config.toml
head_dim = 96
hidden_act = "reglu"
bias = "none"
parallel_block = false
init_std_qkv = 0.0223
init_std_down = 0.0
optimizer = "adamw"
lr_mult_qkv = 0.5
beta1 = 0.9
schedule = "wsd"
batch_tokens = 32768
doc_mask = true
train_tokens = 381900000
dataset = "wikipedia_en"
MLP neurons of a small language model. Each row is named by its layer, matrix (down: output weights) and neuron, and shows model dimensions 256-383. Each number is 500 + 50 x the weight over its row's rms, rounded and kept within 0 to 999. Numbers have three digits each. A neuron's up and down rows have the sign that makes its largest values positive.
A block is one neuron, or neurons of one layer that tend to fire together. After each block is what it responds to, as a language model described it from the Wikipedia text at the highest values.

L4.down153:507531519537556553576494427489499559536480487602516442558494598454501492527482513525538472612496461444465461433481490427525494467472505541530490547509533560575403482396501547482474462571423464580445611480510461415491406518493504571522536490405516573618410431535434495436437484517462526498547591579555520437514548530527488545502547551492423590480455527478541513542510505501543461603481
L4.down435:451459598389488569499468496502475419501541606439521594529563385511553527507556452527592409452582514471567469543436553373562421484531520544531517420575495484500471420560502470551457468532516431568543575432493500477478554501434514436517470522475542485514508525479539549588506624469457460578534516500565609573517545521500428527494536585471534464500524543474510396582481530451446508516444
Responds to: The word "of" right after an event, action or title noun, such as performance of, retirement of, Battle of, and linking team/league or award names.

L2.down173:470493459510495486480569417410581508476462471572421543530483605563491463480436522511496510533569400436463520538388475449498480536505483465432546421454608476553513466436498395479453430539537461511488550487480471398541494512449501436414495561593605534538445434496537522421567401548534531516424447529480449487563492508509515464512544516514543541562505392564453569541580512512503544430516
L2.down253:455506511440491513520601424466399568481556329367414461471553511588580472507415522494518456563479493444496466600477386451491437464572457479481498455441515506553484563400523443589528567490522594436544566671530534644528625488534531471497474452513495574534553533550428459548495547524451551542439463413419537439514517548544559436468469509530497510486614509488427495418481549486550440473539
L2.down344:458476535404490494533491524538449528489483438543508545456569579404521472524516437516466495551364537433564499609486518514489401539448513546438461507544544504497497531523453508499506449446432419472543518542515538508444583592556511478445411491475514429453481516450498554501476569509540472484513517478574461583520475549434538427513471463472493442442584546572413473474546543437499535514454
L2.down513:555486564386568506447451552593511498481442513451500490399561479523607454478537502513492411480541463459584507510477582553507381539500537568507472478500485468476534548574469520493457511496475574565441495433462514458569495469507472490424488549542456576530400455589501528516473479494473546540523544452572531449569487464388460489467521499489464493478437580527446522452466489608606466597482
Responds to: Inner digits of numbers, especially the third digit of birth years (19·8·6) and coordinates, plus closing == of section headings and |, : separators.

L5.down219:482599490572530545414407459483469520555508539447493491576474491497491507555479602542524437465516410506513537434501507474422546484493523523513533453418460381465449461455444575446542464526431513491503494552462547592612483443551445499442517611546574471539474501505515585490562390495479507540475577504494479508598516535485553421490425439429372530523357501484594465523453489367462394495433
L5.down328:531565428518551483503494415470457415499433514477499517532466522499456500586541554481507523438417520524458533540536479592555467528463543568571481467485544510478513513428542443533537484499514496521444592474473570447458595532488435493463553471517496483481521561477529533585445463537446516417582532552569474442575615409425403565480447431497600542509557487476560500519466565502525570481597
L5.down479:400550471507508495464473528674425447532449529519510470498472454511484428472472556444546419459588483629579496459494426473463470562480531586399517408472520440500541486534482462523594544520554496419487552575562547533500586497515524462547426504528456537524494503523515448364512525445432452564503548511578518555423484489460548589537487465519453499577440489561497470539462455476450509449523
L5.down635:499472588468534518535516433493517535437524546486510461534524515443461534540537428435526518404465497550501423451479456536416468532408519441498446471486484489543383479602494511440480542510443510406481518601444436455511520470405501584463546507474549448477496419445422568530488538568529533560513503535441600509532455484466523580517516488551551489448489445472526467539428559410443506547571
L5.down679:387453449568477520480504502561498395480606437557425550538445496535497474516487587542460491497512430457466460486552525369460528583507414574509515510518440558447489539475525495506621452586490490451431555500471489438503473543431517504563553499532420567478463453510555448451510494451530476500480507500552418586511481490564499522437511443560524415510400567535435415400483392509568525463469
L5.down696:514565407544564488565479475542539527444479475548552513572497466560488470509527530514513471546518589558534513569497467484471483491511565540455490494459407495388474461435518453459352525496459446449516546481403476462348584502486453445497467475481485553514493422466490479518535396475556553483390445551484556424516510513431472523515533330540535520546412519529531493469453489493413592545548
L5.down810:549517554499402532482470432543422398443482509467467590472468469510604567484531470491533549526552527463531464507499544461547533495520534443524561565510534555515447492550476593524479434467622491542493484467477595507605539525422526473528541519469447519469506600537489450546529414497567545572523471503442506440514479435458541394529614459501489479502611504453466602469446569539500487552476
L5.down1003:430411439503494536490421550582525627398480478414446414529491563390467509553574615486543393548519502510478520442505425499536519417472526554482482414510508532479478505498555532533524598549571506452558641496397486523452512490486508451476423532430500523512477461437457545498547493467539508534449454528514416409420481419549476545528499470450532512479543640584460505484467458492462462451452
Responds to: Final digit of a birth year, or the comma right after a date, opening a biographical sentence or section (198'3', 2018','), plus verb particles like signed for, take place.

L5.down115:545475623545473547510522549450459567537475468592536536503514547552460500497426454540534561478512541481509429589453553458468568574579403549616548539546523495528510482428473508497560507415505499540460667491438518448513511473495480477520519547464469526508596541523437573484531607422475446449535593528556471546593612451449523513454499485446564549470479541458437446419473497519454428490528
L5.down377:424565561519543436581625531508515589465457439536500463549546414496559542474541522460420473567528494479418544483452448344366510472457468435537525430395549592501522554446444576445520522460555446501478435529484530491448547526470624545544526497495494462560492456524437478464527514474494563471558445460522519482465449565521562496490456457526449512425448529516463504453476497557474463500439
L5.down378:540579498472506463532525532497504540456448523506495527511478460485569540489475505512429520575389533538557517464475481511444558526606460484522518555521491585457458559541490393495493447422463472560502538505566474486331436507416479527519513456552450520476542479531464577472499491342530460525447417507593552617472460444480527510517548425515528487524647384450476453480432545531499519559574
L5.down423:454464498447473536553553496509495531535401562578455559531466482494415515532479455519499480540415413478590542487429496475418489443510506528537536423533448532528424545423525420472488471421526471581491542594521519496503405599440505481636452543472525544505488443478487565419542498499579478561446587458510497525482539449448512553458548612505509515533452465441522377524473549438499505408476
L5.down549:433588547488535492585484480485576511487453485589508552510535584512488451408492465498424446564538470447507470515435465493374576459519513522461520509504415624515468599446455554522432511471486527555426461518573614485600451515497474487480536493392459554541445452523407539452566377503467508523424464502537509502497482441410517564508590450391491580478503434454523544508509552417513505394476
L5.down588:513573469524467427441563580454537474507475456529572556448430539534483405486505546521488467537475462400404493460479510421524500517517464563430472494414469485515561587427487517423543566530546531461501533514517539498674418433435398553525606535474535494501493477496521428421503435502515507491466388404500491522413442522497558579509491492402563535474496499529502502492529452423548554487555
L5.down807:445552490579537530466463397513438567498544552488528510528497525532565520528587549523573431500402471468437500527500531352467472509512473566467562564597499474456569545412451408505369351328513467448521452482520537555470422581488439508528469518472417501488519518549495504580469547476489532505528599429471497426526442470476524431469533480485482440470554457561563460505415470443548499437416
L5.down934:475535566392408403524531547484489497486432565526529601551556479558475475525436520469562554523557486476465426533406469539497548617417494477620520544444508461529564498440534556425560546553448540419492453539525412557515527624516498424521518456471480560541485514435486557514458456492473474468578508485530475650457508494565541452557613484594491521382480416520549523514538524474504512558472
Responds to: Mostly "of" inside noun phrases and titles (Book of Records, Society of Women Painters, series of), plus purpose "to" and digits in "Top 100".

L2.down29:467523590470533569504515560555443407451476597427532493469489536494450548617522514439505535520409455531527511449501495510451454517443529474508432605571486525458474531447405446505458497522533469402464539544482459450581459612533492571468447518527529484463513513472543468485500497486510489548445472518527529489408511502464532554413606559390537481515669488512460474473454461505562421515476
L2.down140:602512513554478569434544498501556497526571514581465561539468544543577532549442503451428592521494492491530450491524529460486545515528485447418433525490595500440573475447513490522514476528461422564559530500477553547492514507436529453451584503521584528513458482487505390557541595542495529484606544590425477503568605447507490532529548581515483629573563594491459549478539493492558490507393
L2.down553:483610570468526449561559522566530526586508554527470485592555504490412547556479524469534464525566474532531538542509482438447484440487497541498484463495574507459502528558534510594492485578513514449461442545455499502515447529442509523486504495503472572507500455391532483451486567438509518566425480504518418513450477494447529573407582559473491577569689469475477456511501511498527502554482
L2.down878:534575476470528574500465534510466387480441552490557567475450500461496589527443503464545574524451450500546525423532456464487436482470573498502449509584454460500480514491435621561370372618490512517452459490488544464597460529480487458498444392498525451499529459488592488518459530494467470444494471461479543486389496545441503530452488543476524528565613479494515443526462595474591547549606
Responds to: Final tokens of city names, often in lists or tables, such as Los Angeles, New York City, Detroit, Minsk; also possessive 's and sentence-initial He.

L4.down225:508573519539534508411427599478446599582544571477453504540449493570496486482406509519499442537498438472539453544502547463496484505484528489454595549487470423499536561484552471493543510367395442503522510523536523469430574556495523418555438441482479453551481394556542490453574469472550468500511510447529518449559405636425463530451537547554543543444501509408418421518577460372558414461445
L4.down1021:446552510468536512595526602490449549534571460579454396431490544432514551478479495518592521525562467526584489396451440463509492494514577575453523565553560418510492494496557481514549489475500391532608458522498480565407643531453536471584450532460599455567462461498531530520449470478445502576466521422468667417524475552599484591465528533487529582446575467529402376473569473409528507559491
Responds to: The last digit of four-digit years in dates and ranges, such as 1945–197'2', born 157'2', until 196'6', especially closing death years.

L5.down194:523567488436498405473507444484439558534470598597570533388527517561551499649466484601520553484556518522618430401518544596446563510470497388488464530515588502478498454530441499553507505545520387545517509526621538483463518425553445564520587481536470371478538468430502450516524590533558507561477485513446445580492438542467562516531411558453520455523508517496486553506512506459542558503517
L5.down432:501492504465535551481536489467555500640438418483541414555509529541544518521457530470498561456469468562523506568451480647488466504465357459416470507503418492491533542580472484521457506505470484542517525537501523439547500504526465462463492482438528528553537530508484476472455527522543528472505576515487482515540536520488446608518455528498473359470517526496498513553461564505432480491522
L5.down504:525406524436470535562599500525502447476506490486455497495508519571467513486444468448424485522541380514472446401390499516522459565466469468416491424416542435573421507566573501445522477473587493490420460522481506452466456493565426505570447484466457492483537470542509451471576480510609524496484485477429515433526497499545498487475520433484569566531506501456500551477507480509511436495425
L5.down677:466456503504533521432552542534590517500411486510417396419479490417512514406536568432501495454521370583435450457556517487491546497434398472458498561568572546527530518515420492481531457441452455641367541572491491499537490530454500462488456510479534431513483550460498520471512460513567541524552499522470589459556568511479542570528567505503578499441489402525521562481506453515412553519480
L5.down756:503525507473449485475464486605503479444530479493448430467543564487463449531436526444512462561633454552445486518514520525482553426551472514447516529439556477465529519560549454439487470405597473574408518486514510558587476449551464521478495461490472501440530494532478379459515410494489534542510452511510485480407445484604539419545517491570583505476349441583468566316433471508460522491506
L5.down887:399537427480400499556424474487494578505457370417494572508454526533525422442458503554426510502391506542470564512491538498442476511466502518511452558513436489488583581452482492412512466556552476448518556534548531549514509550486518455504494541506416463573494462459432542458458443512444477499585425497573461530511510493421533490503539440578502471445430509513590511465429576527511495491474
L5.down895:640519634481503435569575553551538457521550520539491493462405604483448465523529521439427481521549527444450433465363475458500473543464561402463608532497521463497432457482436550400588485527504547499483431517482574513522442443588477532555515504469480449605591417504507409445553525568541497527488493416420553479386517565555490531417566587392504579416528495536364568505513443477531445529476
L5.down943:525555496467446460546552499479459504531439428477493483419458530472513452505454520498438501622490598479503454441423434472504448504396535430334525431410492465523504409427435453483443421500530534497499483547540527465490487448599536497540485501482559609487549477496523417514493418503641550507541489479453549579461486517547507511515479512468540475537517456492434605451503434443537552482481
Responds to: The space token right before a four-digit year or century, after a month, day-comma, or "in"/"the late", e.g. "April 1987", "In 1750".